Weights of a small transformer language model: 17 layers, 9730 steps.
MLP neurons of a small language model. Each row is named by its layer, matrix (up: input weights; down: output weights) and neuron, and shows model dimensions 240-335. Each number is 200 + 20 x the weight over its row's rms, rounded and kept within 0 to 999.
After each neuron's rows, "fires before" lists the tokens most often just after its 100 highest values on Wikipedia text that the model never trained on. A number after a token or word is its count.

L2.up859,183,190,201,182,205,168,200,218,190,212,186,209,211,205,167,199,239,185,187,182,206,219,179,205,224,190,200,221,206,202,177,204,220,176,173,208,220,195,187,195,237,207,231,227,199,206,208,227,186,179,216,201,192,176,217,221,191,243,219,221,209,214,171,189,202,185,208,200,205,205,197,241,211,206,200,222,178,232,201,230,185,207,203,199,225,187,223,211,169,214,199,218,208,223,185,197
L2.down859,206,196,194,213,207,218,170,191,176,185,189,215,188,210,222,227,205,188,181,206,201,194,194,181,169,214,239,193,198,190,198,208,161,231,209,236,181,199,228,209,166,227,167,194,174,212,177,197,213,191,153,188,214,193,172,199,142,186,183,175,188,197,188,219,200,207,169,198,184,218,188,203,196,196,175,224,200,184,175,191,203,209,206,221,197,170,204,177,204,195,192,162,205,191,203,212
fires before: "-" 29, "\n" 25, " " 9, " 1" 4

L9.up160,219,211,217,203,162,191,208,197,179,197,205,221,187,173,231,205,191,232,216,196,176,164,210,177,178,184,206,186,207,197,233,212,168,226,156,227,213,193,221,214,194,180,188,207,159,171,222,210,191,215,217,211,197,197,202,204,216,216,188,188,211,171,222,245,208,222,224,224,194,217,203,198,207,195,184,199,199,200,212,223,199,185,179,211,184,220,191,215,235,212,197,193,208,204,198,203
L9.down160,217,206,202,189,203,172,231,204,180,225,186,195,176,200,204,182,231,215,180,201,167,226,221,195,208,215,150,165,202,236,180,198,206,194,229,242,193,209,146,228,235,232,196,153,196,207,192,181,221,197,241,172,207,187,181,200,181,248,245,189,219,179,210,212,193,188,205,213,219,167,169,179,197,207,195,207,212,184,204,187,179,215,185,222,179,233,231,199,187,236,209,196,196,177,202,214
fires before: " the" 44, " which" 4, "ry" 4, "ent" 4

L4.up264,206,231,218,182,201,222,205,220,216,190,198,209,210,221,194,204,181,184,155,153,193,222,215,189,220,184,228,229,224,200,209,216,205,209,179,198,196,208,209,193,182,219,207,184,174,190,190,195,168,213,194,188,216,184,192,190,251,181,237,201,206,201,239,209,206,183,203,193,184,183,186,204,257,211,200,199,173,209,209,202,218,173,188,174,234,179,194,195,188,164,207,218,224,200,208,156
L4.down264,223,151,195,236,198,188,182,198,197,175,178,180,182,180,193,217,193,180,227,223,221,219,205,164,229,213,186,187,206,248,175,189,197,218,198,222,162,191,189,191,190,185,207,201,246,200,186,207,184,200,210,171,176,223,189,189,154,208,195,208,241,172,177,186,147,196,214,184,169,187,193,203,162,177,196,189,186,180,157,195,164,218,236,202,203,195,193,166,211,183,197,188,185,211,198,199
fires before: "\n" 60, "ite" 12, "s" 7

L12.up589,189,187,224,235,215,205,220,193,196,173,185,197,199,177,240,230,220,203,192,215,208,215,229,213,188,176,213,207,223,171,185,182,190,240,203,196,231,206,221,192,162,228,215,190,179,199,207,210,219,156,187,156,233,194,225,197,212,216,167,159,196,204,211,200,215,168,219,157,244,236,179,188,185,229,165,182,197,193,193,198,203,197,185,200,186,173,196,172,188,158,206,217,165,201,226,213
L12.down589,181,201,203,154,199,221,178,188,189,216,197,194,246,171,200,200,213,206,233,247,203,172,189,220,185,210,200,187,203,199,204,220,201,187,220,232,178,210,175,215,223,213,250,200,192,202,177,215,174,203,231,224,186,188,224,187,199,190,239,187,224,193,201,197,224,175,201,188,226,207,210,192,187,227,194,214,174,159,211,210,197,225,215,210,179,187,230,176,208,210,198,206,195,197,172,218
fires before: "." 57, "im" 5

L6.up204,186,215,201,207,212,212,186,186,210,189,193,218,201,188,178,200,191,205,234,210,184,194,192,191,176,200,201,239,215,209,230,236,177,219,218,233,198,188,158,225,192,211,201,199,180,196,183,186,241,184,188,197,185,214,201,209,220,185,221,194,217,220,199,187,189,173,198,199,218,217,195,186,201,186,202,215,226,206,189,177,183,220,225,198,218,241,199,200,198,232,166,193,182,193,188,172
L6.down204,227,190,179,204,186,204,180,169,222,210,216,175,202,209,202,224,214,173,213,168,189,156,206,200,199,198,175,203,222,211,178,237,207,164,217,193,175,195,235,188,233,240,212,211,205,199,173,172,220,194,218,218,188,204,202,198,152,217,175,230,221,233,200,182,211,235,196,181,162,215,167,222,204,186,226,213,207,174,191,185,168,191,188,198,212,199,181,215,186,194,180,203,227,185,202,184
fires before: "gue" 14, "f" 13, "nd" 8, "ing" 6, "th" 6, "ur" 5

L8.up855,210,229,210,204,224,210,213,183,164,199,164,211,205,187,193,212,187,187,206,216,182,184,193,197,188,216,220,236,192,212,214,209,243,214,173,228,221,170,229,206,210,191,178,198,157,190,213,173,215,199,216,226,190,201,191,190,202,221,194,192,198,212,196,247,187,225,185,203,191,236,214,209,180,211,164,189,205,223,207,175,227,190,209,175,202,164,177,194,219,178,219,173,208,218,217,178
L8.down855,193,211,202,220,195,207,202,217,218,208,178,184,184,189,200,189,216,221,183,217,186,207,201,174,228,197,201,194,198,202,213,174,152,203,187,203,193,155,191,247,204,185,207,219,195,200,203,176,188,217,207,212,194,246,197,211,198,228,184,198,197,211,225,210,215,202,165,189,209,188,205,221,223,214,191,203,181,218,222,168,233,214,233,178,191,197,203,220,211,219,178,192,201,206,198,182
fires before: " |" 60, "ive" 12, "ious" 4

L4.up79,207,204,182,212,230,189,195,193,229,218,188,201,191,213,194,190,193,184,199,183,214,179,195,217,154,205,194,184,204,216,225,187,210,225,200,200,205,194,214,197,209,193,209,196,239,170,189,200,211,202,227,195,213,213,192,210,199,247,187,179,177,190,229,210,206,191,146,215,221,205,205,186,229,177,176,196,231,211,243,240,156,227,176,223,218,207,164,197,247,230,170,240,202,174,216,188
L4.down79,201,241,215,193,183,216,201,189,193,236,207,170,194,181,208,181,209,215,234,174,202,212,184,206,206,209,207,201,202,187,237,201,222,182,203,228,193,203,209,195,191,185,166,210,222,209,210,187,210,193,186,168,216,186,194,215,215,211,177,208,198,172,177,210,194,216,237,200,168,194,185,215,247,140,188,200,189,196,196,205,196,205,180,209,186,172,226,195,215,158,179,202,210,202,167,226
fires before: " |" 34, " of" 8, "ia" 7, "6" 4, "4" 4

L5.up995,214,189,227,168,264,207,153,210,198,193,173,196,199,200,223,201,156,179,167,197,198,203,208,234,233,211,221,216,214,190,182,216,210,252,202,168,208,188,177,168,201,191,187,202,193,247,210,174,182,195,206,199,193,218,223,232,198,186,235,203,186,161,198,250,185,215,236,229,167,199,219,205,198,203,194,200,219,190,219,150,215,208,201,190,200,210,216,196,201,174,204,181,232,221,197,174
L5.down995,178,173,207,171,226,181,195,210,192,178,206,170,175,197,216,208,206,165,243,211,166,215,231,256,206,196,218,214,203,202,211,202,187,195,220,158,174,229,193,183,196,171,210,195,206,157,199,221,186,180,220,188,213,171,193,222,180,188,201,222,227,192,173,137,174,201,166,173,197,223,223,220,204,235,216,198,201,202,193,186,208,191,189,212,210,207,209,222,198,206,187,215,188,197,185,207
fires before: " |" 16, " of" 13, "ular" 10, "th" 7, "ing" 4, "ent" 4

L8.up399,215,224,214,214,187,197,180,179,185,211,194,201,186,201,223,192,220,172,180,207,200,174,194,187,214,212,208,184,221,208,205,181,194,185,190,176,186,198,208,202,229,199,206,171,193,214,138,224,231,204,209,198,210,254,242,199,208,149,167,194,257,184,249,171,200,169,181,188,182,217,196,204,206,194,220,236,193,219,218,201,207,217,203,164,223,241,187,205,176,186,172,236,217,167,199,156
L8.down399,215,205,213,212,214,208,178,175,207,182,208,226,204,190,205,198,183,175,207,207,163,165,190,203,184,195,194,191,235,219,245,221,173,180,229,225,204,241,200,168,228,190,214,220,200,182,238,200,215,157,199,210,214,150,182,200,193,189,176,180,200,227,174,219,175,206,207,199,213,234,176,177,223,223,188,194,178,188,179,189,185,208,212,192,220,203,221,201,168,221,215,208,170,220,214,198
fires before: "ent" 18, "ence" 15, "ing" 5, "er" 5, "ton" 5, "ly" 4

L2.up1081,214,177,209,195,171,206,227,213,173,187,201,186,202,215,149,195,167,227,210,171,215,212,171,198,161,198,206,202,217,193,182,184,194,178,214,205,178,219,194,179,148,226,256,183,226,194,202,209,190,179,236,227,171,249,185,226,182,205,181,219,200,216,185,212,233,213,201,220,200,191,187,191,164,193,212,207,224,167,207,208,161,229,208,179,222,202,195,214,182,189,143,198,224,180,203,194
L2.down1081,234,186,183,229,202,241,197,242,256,197,171,214,232,193,185,186,191,176,222,224,189,156,221,211,204,204,206,214,179,176,197,184,215,207,195,225,191,186,217,212,197,209,196,204,184,204,154,179,207,225,176,220,185,207,208,223,189,209,222,206,229,145,170,211,192,195,202,192,196,202,181,190,204,203,228,242,214,207,225,183,153,208,191,160,218,191,205,214,170,191,197,202,200,204,216,212
fires before: " |" 56, " " 7

L4.up545,180,225,229,184,199,211,215,181,207,166,219,213,185,177,178,195,188,221,231,220,193,227,201,192,201,210,232,169,220,186,189,178,186,203,202,177,206,176,188,232,223,207,190,229,247,240,196,185,228,240,177,195,193,200,197,183,189,217,219,197,203,199,177,189,186,202,151,201,158,195,191,218,190,198,207,227,176,228,197,177,214,202,188,229,222,203,205,214,224,223,196,194,219,183,228,216
L4.down545,188,196,225,187,198,182,195,185,206,190,180,193,189,206,215,214,209,194,226,200,192,195,208,210,213,190,179,180,225,211,232,185,187,186,216,191,195,189,193,241,174,226,185,198,221,178,203,200,200,208,211,192,197,219,206,189,222,183,195,264,196,197,181,185,213,219,205,181,226,176,180,204,214,206,185,232,202,204,224,193,220,216,182,223,213,212,222,190,236,193,196,181,195,188,200,192
fires before: "s" 28, "ni" 9, "il" 6, "ense" 6, "g" 5, "end" 5

L5.up689,208,190,192,198,222,172,163,213,200,189,202,214,208,198,210,218,231,186,210,208,193,183,193,241,215,227,204,180,170,179,213,182,206,215,192,211,187,188,188,180,149,190,218,197,188,171,218,244,193,214,184,199,215,193,201,199,210,193,198,214,179,231,232,173,204,210,217,201,166,189,195,194,216,180,183,232,186,163,233,202,209,209,207,186,210,167,170,144,196,194,209,148,190,219,186,197
L5.down689,197,179,186,212,177,216,208,156,166,213,205,197,205,195,199,217,194,211,205,208,217,184,218,185,188,197,190,243,231,194,207,190,227,169,184,216,143,210,211,197,219,220,209,227,211,228,198,206,168,207,229,220,177,168,194,215,189,230,199,197,202,187,198,226,200,202,182,162,218,169,173,173,154,169,189,173,199,220,224,233,212,218,225,171,238,185,177,199,214,182,218,210,179,211,184,198
fires before: "n" 23, "d" 13, "re" 7, "om" 7, "ce" 5

L2.up238,201,228,183,197,224,233,231,206,201,201,218,191,196,218,186,180,180,222,164,197,204,230,180,194,211,191,213,194,176,182,189,199,195,204,163,188,191,177,202,195,215,166,204,240,188,180,233,239,189,218,187,201,203,218,190,222,209,217,183,207,195,205,181,200,221,191,187,148,190,206,203,188,223,197,184,208,196,188,190,199,176,194,238,219,191,226,200,194,215,195,200,228,227,220,200,220
L2.down238,197,179,195,213,215,248,195,213,212,244,229,217,183,225,184,195,208,222,177,207,215,223,208,190,180,180,189,180,191,216,164,199,207,190,168,188,195,202,220,187,181,192,221,209,193,182,212,216,218,161,210,243,212,189,224,209,176,175,154,221,218,187,204,217,218,209,194,220,204,180,143,201,186,212,178,220,181,171,193,175,210,196,206,200,225,206,192,209,188,189,165,207,230,192,235,186
fires before: "|" 24, "," 14, "ite" 6, "al" 5, " A" 5

L6.up298,218,195,216,210,195,190,179,213,215,208,186,186,221,183,176,225,221,199,201,182,196,170,253,208,235,193,152,212,204,200,176,211,191,200,199,206,211,168,207,192,192,206,207,205,196,161,154,208,180,183,197,186,184,189,206,207,179,186,217,209,190,179,231,199,168,197,191,211,190,210,244,194,224,192,203,181,187,228,200,212,214,201,239,217,211,206,233,158,223,191,243,170,162,212,159,157
L6.down298,185,201,189,177,238,225,224,182,173,189,175,201,195,208,178,209,190,203,167,242,217,172,190,191,202,201,221,230,216,205,203,167,225,204,211,196,168,182,197,228,182,195,190,187,176,184,201,154,222,247,210,200,198,228,191,186,178,191,191,198,218,211,208,211,206,186,190,263,196,197,150,169,205,203,185,218,177,210,199,227,187,185,203,260,210,189,197,191,203,217,196,213,220,203,192,228
fires before: "\n" 40, "." 6, "tra" 6, " (" 5, "," 4

L8.up236,215,223,190,194,178,200,195,182,199,211,222,195,193,210,186,183,191,222,242,210,185,186,236,240,203,199,206,227,194,193,229,169,224,220,169,191,193,210,175,212,203,214,215,199,207,212,190,185,160,195,209,203,197,197,182,223,205,182,204,222,157,225,193,218,205,185,181,170,184,221,232,214,222,224,199,215,221,185,196,214,190,192,155,208,173,207,211,186,197,189,202,210,169,185,214,178
L8.down236,242,211,189,192,236,175,219,194,206,197,216,164,200,213,212,183,200,226,211,201,247,177,188,204,184,182,242,227,214,197,221,209,193,175,252,213,190,166,211,190,193,235,208,199,159,176,183,225,195,211,163,186,194,196,217,206,214,196,194,201,192,222,194,251,221,208,204,176,205,192,204,162,227,188,190,167,186,200,175,204,212,208,220,238,223,188,159,208,244,215,216,155,202,216,189,217
fires before: " T" 26, "d" 11, "e" 8, "t" 7, "ment" 6

L9.up1104,182,204,207,234,220,201,175,157,227,193,194,195,184,202,188,196,183,203,207,184,227,183,206,180,180,224,207,232,173,188,196,193,193,195,178,189,226,179,215,214,205,203,220,189,242,201,217,215,181,166,204,174,191,208,214,208,185,203,195,166,204,197,172,154,207,202,212,192,228,226,174,196,194,197,180,167,221,199,219,190,216,201,217,216,206,179,211,219,178,197,224,193,182,224,228,178
L9.down1104,188,199,218,214,195,198,205,182,176,205,204,179,194,189,171,200,208,152,186,211,180,182,180,175,190,214,224,203,214,182,166,212,188,237,203,211,210,170,194,236,177,231,219,216,236,209,205,198,200,205,191,239,212,184,206,203,208,218,218,203,195,208,181,166,173,184,206,158,208,216,198,182,212,178,189,187,175,191,228,194,214,177,155,206,215,207,198,180,175,204,204,180,172,198,205,214
fires before: "," 13, "." 11, " of" 9, " in" 8, " and" 6, " were" 6

L9.up801,198,173,220,194,171,161,178,173,187,214,161,189,250,197,217,201,212,191,217,219,192,215,236,218,249,183,203,190,205,217,225,171,186,211,214,233,230,206,212,224,179,203,221,217,193,182,217,186,173,167,203,166,204,206,205,182,220,188,191,169,170,168,191,176,165,221,196,173,216,231,232,194,201,168,210,218,204,227,192,208,198,170,203,229,175,186,163,170,221,217,181,183,183,215,211,193
L9.down801,214,218,181,184,189,213,179,191,185,188,237,210,193,228,191,207,206,194,172,214,202,175,214,218,172,215,232,176,193,194,199,213,212,204,202,204,201,204,209,246,223,185,209,195,151,194,152,207,185,258,192,200,188,180,217,210,190,214,193,193,225,207,210,230,193,171,203,229,231,187,177,189,200,221,190,191,195,184,232,216,208,176,174,212,213,167,199,191,192,250,195,217,193,218,184,168
fires before: "." 25, "," 24, "\n" 10, " and" 9, " in" 6, " (" 4

L2.up577,222,216,180,187,224,205,170,195,253,204,226,172,155,219,174,205,208,177,205,207,215,172,208,181,201,177,242,192,208,170,176,168,204,171,249,184,188,181,191,207,188,217,187,207,182,219,213,260,219,224,188,164,181,191,217,212,175,209,196,198,202,224,223,209,198,213,188,187,189,190,247,203,205,192,223,190,230,220,183,230,184,219,157,214,211,211,228,177,209,192,204,162,199,181,211,215
L2.down577,198,204,215,204,178,194,245,199,214,211,226,172,198,194,214,173,194,176,192,220,248,184,219,205,191,201,208,202,207,177,164,198,203,164,240,223,196,206,201,220,195,227,214,209,201,184,223,227,228,212,188,195,193,162,228,201,179,161,200,203,224,229,185,176,218,198,180,195,208,202,212,223,201,193,220,179,193,191,205,209,220,172,178,210,225,201,194,182,221,205,231,203,208,180,191,194
fires before: "duc" 17, "mo" 10, "te" 8, "fe" 6, "b" 5, "min" 4

L12.up323,195,199,179,229,224,210,242,187,196,196,218,219,212,191,183,186,215,193,218,186,201,199,219,188,219,200,212,202,179,169,196,222,187,193,222,218,198,226,201,191,206,205,187,239,180,244,166,199,188,184,192,186,209,178,203,220,230,230,227,201,229,201,202,191,197,210,190,188,209,232,188,202,207,205,197,178,203,183,191,211,211,191,210,224,200,221,171,193,224,187,158,182,186,225,169,178
L12.down323,200,210,184,174,255,218,225,178,189,188,199,202,229,169,215,199,232,198,192,210,181,196,228,203,242,183,174,210,205,206,230,216,176,203,169,192,180,232,216,199,197,200,170,240,209,251,212,202,178,213,173,221,229,210,225,184,170,208,193,207,191,199,199,221,205,214,180,192,205,211,143,166,208,205,213,190,166,204,181,206,212,183,196,213,181,221,201,194,192,187,216,203,210,217,202,175
fires before: "\n" 65, " " 24

L9.up833,170,166,222,233,193,200,203,175,176,230,187,223,219,174,223,200,202,203,221,195,159,202,210,205,198,194,210,227,195,176,189,171,189,195,233,227,210,169,201,210,189,176,229,206,205,215,218,165,167,175,179,177,195,231,209,222,194,229,211,206,216,165,231,197,155,165,253,196,198,227,217,201,181,185,212,215,204,192,200,215,215,179,223,178,219,230,248,180,216,217,169,210,213,175,228,250
L9.down833,213,161,201,191,200,180,204,187,216,201,213,193,170,197,209,219,247,180,170,178,176,205,172,210,201,201,200,171,198,223,195,229,185,190,197,204,217,184,161,186,178,208,198,214,163,198,223,197,180,200,201,200,214,208,179,191,205,212,207,192,206,247,176,176,177,207,216,224,235,208,199,232,177,176,221,203,200,199,222,183,214,193,209,199,207,185,223,197,171,199,220,216,195,217,217,188
fires before: " the" 22, " that" 12, " it" 6, " \"" 5, " a" 5, " his" 4

L2.up921,205,210,199,219,198,173,239,184,206,206,198,210,218,196,172,194,210,211,185,183,196,219,203,228,176,229,202,183,211,180,186,212,198,177,229,197,190,188,229,226,180,243,220,198,163,250,175,228,188,187,250,217,195,226,198,215,199,171,191,180,176,202,164,207,219,180,186,194,173,229,202,208,199,203,184,228,194,168,180,196,193,195,163,205,221,230,214,196,180,204,226,206,233,212,193,222
L2.down921,181,225,197,172,189,201,174,230,203,202,204,234,205,182,215,187,224,188,192,221,199,177,227,177,227,205,218,197,185,155,220,212,212,177,184,190,206,206,161,220,177,219,226,211,193,186,179,205,194,193,222,184,227,195,225,192,208,220,222,166,187,190,226,252,204,202,193,205,201,190,171,180,230,246,207,207,183,190,211,221,219,214,221,160,192,197,190,168,182,181,210,173,185,181,207,202
fires before: " |" 64

L2.up667,206,205,209,202,196,195,178,250,162,186,212,182,232,221,209,236,198,190,183,154,206,237,199,193,227,193,187,204,179,194,163,182,207,206,198,180,250,183,187,207,224,213,207,189,210,211,195,215,183,229,211,201,211,197,199,186,194,210,200,192,186,185,198,220,166,210,175,206,204,222,248,206,188,188,198,187,191,232,194,212,198,173,196,198,249,160,155,194,203,209,245,175,173,219,177,210
L2.down667,197,189,197,220,233,167,183,184,211,212,171,210,192,236,188,182,227,220,193,190,213,171,217,238,208,211,174,194,229,173,176,168,208,193,190,200,201,193,191,166,231,172,190,170,196,225,185,201,186,219,168,202,198,195,206,190,230,196,218,210,193,215,215,223,192,194,174,208,202,211,180,216,219,190,228,200,210,183,198,192,189,214,209,215,207,190,160,176,197,239,210,204,195,203,192,203
fires before: " |" 43, "S" 6, "R" 5

L6.up763,229,173,190,150,211,200,188,162,191,185,175,225,204,232,197,168,203,234,190,211,205,160,222,241,209,186,220,195,225,198,168,185,215,175,183,186,210,164,171,207,226,223,205,208,231,186,171,197,224,189,197,177,209,210,190,246,199,190,201,206,197,221,229,195,185,208,171,213,198,208,200,209,222,209,184,200,179,190,230,212,240,216,186,212,204,203,206,181,186,197,214,199,205,173,219,176
L6.down763,210,202,181,225,183,201,205,192,180,200,228,164,218,181,184,185,204,207,193,181,235,227,193,149,191,159,206,209,201,190,176,172,194,220,188,192,198,206,243,201,185,206,175,176,194,244,204,180,171,177,236,214,203,244,186,172,193,194,187,190,225,197,205,186,190,234,219,197,177,228,172,196,180,161,209,190,242,215,187,208,186,187,211,173,214,222,182,202,236,193,199,213,192,224,212,230
fires before: "s" 25, "it" 8, "ign" 7, "p" 6, " An" 5, "ing" 4

L2.up1012,193,227,237,201,191,182,197,222,218,211,154,230,205,175,200,190,179,200,182,225,215,208,199,220,224,207,199,181,156,196,224,214,211,195,205,205,188,188,213,157,183,264,209,204,225,225,186,238,214,201,198,231,201,188,229,199,183,183,177,170,235,250,223,191,207,189,191,175,206,199,188,212,202,230,206,203,187,200,173,208,172,205,206,217,192,199,188,224,226,259,189,194,190,171,206,181
L2.down1012,211,226,179,203,176,189,176,186,154,177,196,176,222,208,187,186,215,204,220,194,212,199,231,217,203,218,221,223,228,196,212,268,242,166,215,177,198,172,185,184,202,210,220,198,182,240,182,176,219,215,218,231,195,206,204,218,185,209,232,181,189,181,227,204,256,178,201,199,220,192,171,245,210,198,216,186,163,179,208,245,195,225,206,177,191,216,183,200,184,190,223,212,214,167,179,199
fires before: " |" 25, "–20" 17, ":" 15, "\n" 9

L12.up147,208,194,215,172,254,223,192,194,184,190,198,194,206,185,198,223,213,224,205,209,194,174,222,179,211,213,197,227,219,207,225,195,174,212,183,207,196,228,198,217,220,202,204,232,223,207,158,230,195,210,186,215,203,195,188,170,181,204,192,213,200,181,185,177,210,187,221,200,216,213,215,207,240,210,216,199,215,178,186,174,208,170,204,242,205,219,195,156,204,232,209,195,231,207,190,177
L12.down147,178,197,195,205,148,209,194,189,168,229,214,239,194,171,193,166,216,204,211,219,148,197,165,183,195,234,216,205,182,203,200,179,179,239,189,196,230,202,228,216,209,208,167,213,184,197,216,202,198,176,217,154,188,222,219,183,191,193,209,204,222,216,190,206,200,244,256,225,198,189,187,189,226,213,211,201,204,191,196,178,183,172,228,206,222,183,226,185,218,178,162,190,147,168,200,201
fires before: "." 26, "," 17, " in" 9, " and" 6, " from" 4

L2.up919,179,198,198,247,219,174,204,223,194,204,205,212,187,228,244,218,174,186,202,180,212,211,239,210,206,242,190,174,203,209,234,202,206,218,222,202,188,214,208,208,191,190,193,217,141,201,198,141,192,168,202,210,171,195,188,226,185,217,208,228,188,213,217,238,163,210,178,206,154,191,191,196,205,206,199,203,191,221,195,157,201,190,190,194,193,207,216,172,195,211,199,183,175,190,225,214
L2.down919,216,203,172,207,190,193,188,199,213,213,194,189,225,175,187,169,207,191,240,230,230,178,208,174,173,201,182,165,203,165,212,155,203,178,213,209,212,224,212,144,213,231,203,182,192,210,198,161,184,190,195,230,197,173,171,202,216,194,201,185,176,198,151,179,240,187,188,206,205,203,207,236,208,225,223,209,185,208,195,208,165,184,150,203,172,160,221,185,141,207,208,233,175,200,223,188
fires before: "fe" 13, "th" 12, "f" 9, "k" 8, "ch" 7, "re" 5

L12.up881,180,182,182,221,197,216,218,207,195,175,155,218,189,231,220,232,203,196,143,179,211,216,208,225,184,188,163,194,176,208,209,174,222,219,204,231,245,192,183,148,228,219,181,218,196,202,204,212,190,227,203,202,193,201,181,228,211,192,190,216,203,193,208,219,206,216,210,234,233,215,215,211,182,212,169,180,173,184,197,223,224,197,200,190,198,194,223,210,190,184,177,167,216,200,225,199
L12.down881,187,186,209,191,223,191,194,227,204,193,209,179,212,231,197,239,187,202,219,218,194,178,195,160,219,224,189,200,215,187,176,181,220,187,210,197,179,220,195,235,177,213,205,193,193,199,241,211,224,187,186,252,215,208,181,189,216,222,170,188,188,178,180,208,170,226,176,209,204,181,214,203,209,199,198,206,172,206,220,217,175,185,182,230,231,208,164,204,207,207,229,169,209,186,169,199
fires before: " |" 41, ":" 7, "hi" 4

L2.up714,186,195,200,215,211,212,207,204,213,200,197,224,224,190,223,195,214,213,191,169,190,219,208,203,234,231,149,212,230,222,183,203,196,154,214,208,212,199,247,220,193,191,206,192,184,216,185,188,215,191,205,191,178,193,203,208,204,233,207,202,200,180,200,236,158,182,190,203,204,208,202,203,216,202,180,208,229,193,224,211,182,185,194,234,190,205,210,169,222,216,185,208,169,175,184,183
L2.down714,196,196,190,249,173,232,178,201,163,231,173,201,226,187,200,209,225,216,205,178,209,247,195,174,252,187,166,196,225,204,194,178,237,210,207,150,193,178,169,247,177,205,208,165,205,206,171,163,221,208,208,202,199,181,216,199,196,223,218,172,185,210,194,201,185,185,206,185,205,217,194,188,186,230,213,228,213,209,217,264,201,235,190,229,184,209,198,208,166,185,226,194,177,193,202,209
fires before: " " 53, ")" 4, "s" 4, ";" 4

L12.up822,198,167,233,190,191,206,228,179,188,228,188,230,199,197,197,210,172,199,209,205,190,206,217,200,232,166,179,191,178,204,212,220,209,202,197,200,200,190,194,180,190,189,189,170,220,181,209,178,185,207,179,171,184,220,223,213,215,151,197,194,265,182,225,195,178,179,206,221,193,204,225,200,181,186,182,207,211,181,205,184,199,208,208,214,217,220,210,196,200,193,227,196,231,184,200,232
L12.down822,212,220,182,222,210,188,193,198,202,197,166,232,222,191,191,193,208,166,185,202,217,204,184,224,194,189,195,215,208,191,210,205,214,205,204,191,232,205,202,221,216,188,169,181,190,180,211,196,195,205,183,187,245,193,219,235,190,205,215,215,201,211,184,206,220,211,182,201,236,220,224,177,195,196,212,189,188,178,216,184,179,218,174,182,207,197,205,189,172,189,177,210,203,190,204,164
fires before: "s" 49, " of" 6

L2.up1144,211,204,186,193,193,217,202,178,218,181,206,203,198,215,203,178,214,180,169,174,232,193,224,210,194,198,185,196,196,184,182,191,226,208,192,169,221,168,196,211,209,231,220,194,215,209,207,190,192,150,182,191,201,219,223,200,205,195,179,187,196,217,188,235,223,208,199,206,221,204,212,176,167,200,208,218,211,244,213,219,189,197,210,203,225,216,229,203,209,154,192,201,216,226,202,203
L2.down1144,195,193,196,208,206,209,224,222,185,230,169,164,205,186,192,221,203,162,212,236,181,240,198,183,194,195,203,216,211,209,196,228,205,180,182,213,200,194,190,199,195,186,192,197,200,251,171,203,202,203,201,208,213,203,233,186,181,228,189,227,203,190,182,237,198,157,209,222,202,183,217,209,209,214,190,178,184,213,195,195,214,210,198,206,204,203,194,173,205,182,211,182,234,166,239,213
fires before: "\n" 62, "-" 5

L8.up486,182,145,202,181,220,239,216,202,187,208,228,188,199,174,207,204,204,213,212,185,198,225,222,195,221,167,215,205,226,217,190,215,218,209,206,210,202,229,195,187,187,221,236,211,211,183,195,211,178,199,165,203,190,139,186,168,195,199,208,197,211,173,226,196,197,215,172,204,188,193,219,215,163,193,206,204,187,197,193,167,175,205,204,212,173,187,179,222,215,163,168,219,167,179,182,224
L8.down486,209,199,211,197,195,227,219,241,177,164,219,190,238,216,199,203,166,152,208,210,217,192,174,169,209,226,212,214,214,171,198,178,238,215,151,201,239,213,207,191,139,243,203,206,184,205,215,211,210,191,197,192,211,195,212,185,162,219,192,193,161,183,218,210,215,200,214,206,195,179,184,232,209,201,216,174,196,183,191,188,207,210,227,200,208,215,155,195,179,140,188,176,207,192,224,189
fires before: "\n" 26, "un" 8, " Su" 5, "st" 4, " Party" 4, " P" 4

L9.up46,198,176,211,188,187,191,205,177,184,225,228,242,212,197,209,184,187,213,179,176,166,183,239,227,215,204,211,189,229,208,223,179,215,217,176,205,227,175,194,211,209,191,208,176,165,184,229,199,179,211,186,218,188,214,215,225,163,202,200,206,162,219,170,211,222,185,209,213,222,210,207,222,186,202,229,208,181,187,184,226,199,172,215,212,214,191,191,196,227,232,198,199,211,186,182,228
L9.down46,199,211,203,182,218,220,206,188,179,180,181,204,234,205,224,217,215,215,189,220,235,196,209,206,226,156,193,193,221,202,206,199,196,210,221,211,189,182,192,194,167,204,209,171,172,182,237,216,187,176,226,188,190,217,193,206,203,209,210,213,205,212,183,213,185,231,173,171,200,192,173,203,200,202,203,171,204,229,217,229,211,200,219,188,190,197,232,205,234,191,207,164,198,220,231,209
fires before: "," 50, " the" 8